Weights of a small transformer language model.
Size: 8 layers, MLP 1024 GELU, vocabulary 7178, 10M parameters.
Training: a variant of Muon for these matrices, 644M tokens.
MLP neurons of a small language model. Each row is named by its layer, matrix (up: input weights) and neuron, and shows model dimensions 96-223. Each number is 128 + 32 x the weight over its row's rms, rounded and kept within 0 to 255.
Before each neuron's rows, "fires on" lists the tokens most often at its 100 highest values on Wikipedia text that the model never trained on.

fires on: " are", "o", " do", "able", " Kn", " "
L3.up805 [ 72 114 139 137 113 123 100  81 126 210 100 181 108 108  92 105 156 145 129 156 120 113 121 151 143 146 150 151 115  95 192 138 140 154 137 132 216 145 145 135 165 176  74 172  98 186 151 121 155 117 174 161 116 150 133 162 109  93 155 100 157 136 130 146 124  95 106 108  86 130 116 138 139 105  42 111 138 127 170 129 165 151 130 134 125 115 138 165 113 121 145 131 101 109 137 101 112 129  98 126 188 129 155 141  89 174 110 163 105 112 129 133  86  96 140 152 140  79 135 162 138 157 174  71  99 121 141  98]

fires on: "8", "5", "1", "6", "0"
L3.up334 [ 73 111  87 145 132 126 164 114 128 126 107 144  78 185 102  85 178 127 148 150 109 124 130  81 117 124  80 123 143 165  92 151 129 149 161 152 112  92 158 168 169  97 187 169 174 174 148 175 150 129 120  86 117 125 162 184 132 141 114 153 108 134 148 110 185 131 162 149  42 187 122 125 140 119 139 170  85 157 140  96 154 133 104 101 138  98 164 137 102 161 145 169 152 122 149 169 111  82 105 141 161 162 204 127 103 158 102  84 127  92 178 180 124  66 145  61 129 138 102 186 110 175 169 141  76 121 158 129]

fires on: "\n\n", " is", ")\n\n", "20", ",", " females"
L3.up290 [124  98 134 108  95  99 132 129 102 118  66  81 155 197 157 124 186 127 113  94 113  88 130  86 133  82 133 119 167 110  86 137 118 165 163 100 114 123 139 151 174 117 161  85 100 128  48  74 144 111 143 159 145  99 101 141 177 104 147 135 124 137 154 127 128 154 176  74 110 167 152 182 118 125 116 158 162  85 187 100 188  84 127 124 113  96 152  97 129 179 126 128 162 142 106 105  79 118 101 194  94  92 118 116 136 125  95 126  60 124 125 153 130 144 117 105  92 144 145 125 159 140 189 143 124 142 135  69]

fires on: " it", " (", ")", "),"
L3.up437 [123  95 146 144 133 180 118  97 151  96 134 129 175 118 155  90 116 156 152 117 110 142 131 152 135  55 147 153 123 104 179 146 138 137 243 143 191 134 122  69 107 143 153 136 132 174 116 106 151 110 151 162 101 154 153 173 150 141 116 198 156 138 142 142 116 170 128 127 189 144 127 146 103 114 120 156 108  75 221 122 134 128 151  46 173 104 100 132 136 116  62 173 123  97 173 106 177  88 170 149  62 125 168 156  98 165  91  90 111 153 101 138 108 121  79 129  96 193 106  92 143 101 119 102 130  73  86 130]

fires on: " Pl", " pl", " tr", " b"
L3.up393 [141 111 141  94  83 111 104 105 196 103 158 150 115  77 107 133  96  74 103 125 178 173 138 116 117 106 127 103 127 113 191 102 143 171 108 139 162 146 115 145 115 194 130 128 132  58  72 110 133  96 111 173 165 100 183 212 113 104 168 159 152 121  88 118 112 108 142 154 121  58 170 110 158  86 103 131 128 145 120 107 113 147  58 160  89 110  81 149 117  54 113 116 116 149 121  95  85 188 110 127 138 152  85 140  99 173 127  97 125 141 138 101 130 133 126 109 133 166 154 135 139 122  91 109 117 123 116 121]

fires on: " January", " May", " June", " March", " October", "ull"
L3.up559 [133 103  41 105 169 161  86  77 118 138 138 191  53 110 100 131 145 153 163 159  68 141 143 115 121 132 117 183 131 146 155 143 158 154 116 131 138  91 112 104 130 182  98  58  76  98 109 143 150  58 187 141 100 120 102 117 164  85 127 115  84 134 171 196 130 108 146 135  98 133 102 141  92 110 111 147 104 116 131 117 107  71  83  88 120 156 129 111 150 164 181  91 133 126 134  43  43 143 114  79 145 186  78 146 161 164 101 116  87  93 160 134  62  98 113 129 211 114 148 134 111 174 155 109 161  85 141 145]

fires on: "\n\n", " was", " were", "2", " ft"
L3.up965 [157 117 100 153 106 109 157 150 191 173 149 117 138 167 139 126  91  99 158 139  98 123 119 124 154 110  46 125  79 193 101 142 152 125 110  98 159  86 143 120 201  90 145 120 104 119 152 100  71 180 156 152 174 103 150  82 139  77 141 167 108 143  43 144 110 149  44 105  87 131 120 105  54 123 124 122 107 111  86 112 172 157 216 188 128 122 168 106 124 100 141 129 135  96 122 138 192 122  88 131 129  89 100 145 101  73  86 101 117 182 172 138 148 148 165 143 169  94 143 147 117 151 150 139 120 165 131 148]

fires on: " since", " until", " early", "imate", " re", " from"
L3.up86 [119 112 131 100  56 148 111 189 145 138 157 131  81 141  89 110 186 121  82  48  70  85 150 141 125 137 131  94 113  93 105 142 122 157  64 141  76 101 163 112 115 143 173 138  88 138 127 117 139 167 160 167  77  66  61 178 150 180 131 159 111 123 158 159 117  68 168  81 165 152 131 136 122 141 105  91  98 203  99 140 161 198 123 148 115 146 182 180 128 109 111 161  87 203 152 143 175 112 169 123  94 168 112 177 153  91 148 113 127 140  89  99 125 144 165 165 161 163 116  91 149 132 230  98 121 118 183 122]

fires on: " with", "r", " River", "$"
L3.up237 [105 175 117 161 183 137 155 142 159  90 133  94 172 146 157 116 146  72 157 150 141 186  89 102 159  78 140 141 136 148 104 130 141  82 139 150 160 125 142 168 148 148 110 157 177 151 167 133 124  43 156 187 154 101 118 114 133 120 143 106 150 164 136 153 113 141  92 125 120  82 122  82  66  82  92 128  94 135 162 101  55  52 105 131 108 112 100  97 149 125 100  60 140 134 121 101 100 129  58 155 136 196  87 146 130 116 178 115  66 152  76 123 108 157 135 113 167 178 112  92 121 154 149 149 118 103 131  79]

fires on: " =\n\n", ".", " of", "ater", ":"
L3.up645 [105  99 114  93 169 160 168 135 106  94 155 115 164 152 133 129 181 138 135 142 123 143 148 146 123 107  88 156  89  57 113  74  83 115 173 135 153 101 160  91 123 157 148 112 150 153  84 150 142 124 140 161 142 102 115 146 173 176  75 128 147 149 137  91  97 130 100  97 163 172 107  71 175  95  94 136  96  91 109 127 163 131  91 127 150 147 180 135 161 118 122  54 145 153 159 178 145  68 114 111 141 120  76  93  92 102 211 143 145  65  78 153 101 141 160 102 135 103 112  96  97  88 127  60 155 120  93  39]

fires on: ")", "ø", "//", "=", " entrance"
L3.up970 [100  92 133 177 143 103 105 122  69 104 127 101 161  72 122  78 104 146 104 116 128 163  78 139 142 129 149 129 120 129 149 171 140 125 119  76 161 206 124 114 123 143 153 149 170 163 139 171 181  94 106 198 182  73 154 152 111 122 135  64 154 171 132 177 115 114 160  93 131 195 162  87  78  89 121 152  57 163 113 149  81 118 175  82 131 138 105 157 182 131  94 133 104 130 149 100 161  83 155 118 179 125 131 102 108 152 128 127  84 100  95  78 176  69  86 110 121 109 148  48 127 179 108 143 122 118 142 131]

fires on: " R", " V", " B", " H"
L3.up892 [ 94 114 122 127 145 145 127 130 131 172 164  99 103  96 140  92  68 153 165 174  51 158 148 132 114 116  76  87 171 140 171 118 106 129 139 154 151 152 121 136 169 122  74 168 151 116 132  78 138 100 105 150 167 146 186 167 105 127  63 184 176 131 111  98 113 144 157 157 196 144 124 133 101 139  75 120  83  87 185  98 122 102 149 140 153 167 162 131 100 148 105 130 135  56  99  98 116 149 104 148 114 119 168 100 138 117  92 137  93  57 200  94 122  92 128 168 163 191 101 118 106 119 156 126 143 135 107 149]

fires on: " /", ",", "age", "ri"
L3.up312 [117 130 111 139 132 127 141 135 103  84 149 134 105 113 130 132  93 101  92  85 108 166 122 135 104 128 109 107 101 214 154 134 151 123  95 155  56 142  92 182 196 156 164 129 113 163 153 156 113  54  57 146  97  38 108 112 130 130 131 224  77 121  42  86 121 114 104 154  87 124 150 137 137  65 176 111 189 131  82 132 149 138 114 122  90 110 136 131  63  95 133 132 166 131  77 141  56 147 126 135 105 159 171 117 135 109  59 144 153 158 116 124 127 125 155 164 108  98 145  95 129 126 170 108 131  74 123 136]

fires on: "u", "le", "–", "i", " and", "20"
L3.up1012 [112 120 148 112  97 161 102 108 133 118 138 141  84 152 144 183 159 188 107 163  50  47 110 168 195 161 138 121 172 167 133 178 124 168  97 197 114 164 117 133 132 138 132 134 156  98  95 120  99 147  87 118  76  94 221 122 120  75  91  91 120  67 173 124 109 113 129 143 126 111 145 110 139 112 145 110 123 129 133 125 100 103 139 180 143 132 118 142 126 169 129 104 105  56 126 147 129 120  91 130 128 112 106 138 116  98 105 188 115 127 114  88 167 140 181 146 145 108  84 164 148 122 166 157 111 141 106  84]

fires on: "V", "B", "R", "L", "w"
L3.up310 [145 120 211  88 168  84  88 105 105 180 116 118  72  86 127  85 139 118 151  93 111 127 136 146 148  95 194  99 139 106 140 134  95 129 102 169 158 116 121 129 148 169 137 174  40 169 107  88 150 130  51 104 134 130 107  66 127 170 109 100 127 151 204 112 160  62 147 168 121 115 101  73 109  93  90 115 138  89  85 117 107 153  83  86  73 118  92 110 119 151 121  98 153 144 130  90 127 154 150 107 205 105 172 164 151 196 105 130 111  85  68  84 150 157 147 155  94 131 117 153 151 118 100 151  40 108 122 142]

fires on: " he", "he", "c", " He"
L3.up73 [ 62 169  70 148  74 104 107 167 140 100 159 112  93 192 120 143 142 137 164  98 144 126 112 109 154 130 142 156 142  98 105  89 123 157 150 140  62 145 146 209 123 108  96 110  57  91 126  98 118 130 160 156 123 155  97 151 157  85 114 195  97 147 157 146 123  59 120 156 130  75 175 158 111 165 146  62  96  88 232 110 141 120 124 142 121 118 103 151 127 133 121 180 192  93 158 126 162 164 149 146 140  81 119 143 119 152 145 138  98 147 112 130 125 116  98 114 155 167 122 174 138  98 161 150 150 169 187 133]

fires on: " &", "all", " United", "-", " they"
L3.up851 [ 85 133 155 177 201 158 174 122  95 105 150 147 183 106  82 141 122  37 172 143 118 188 155 179 156 139 117  90 176 154 122 157  72 107 130 101 136 156 117 118 108  88 130 171 180 170 105 146 146  88 122  89 153 151 121 141 133 117 183 104 113 183 166 188  87 172  95 160 118 143 141 137 129 103 160 149 118  88 157 141 125 126 190 121 178 159  75 125 144 152 133 153 149  98 132 139 136 161 141 140  98 129 152 144  81  80 131 106  98 112 142 170 158 143 159  81 165 153 147 160  83 159 165 111 182 105 120 136]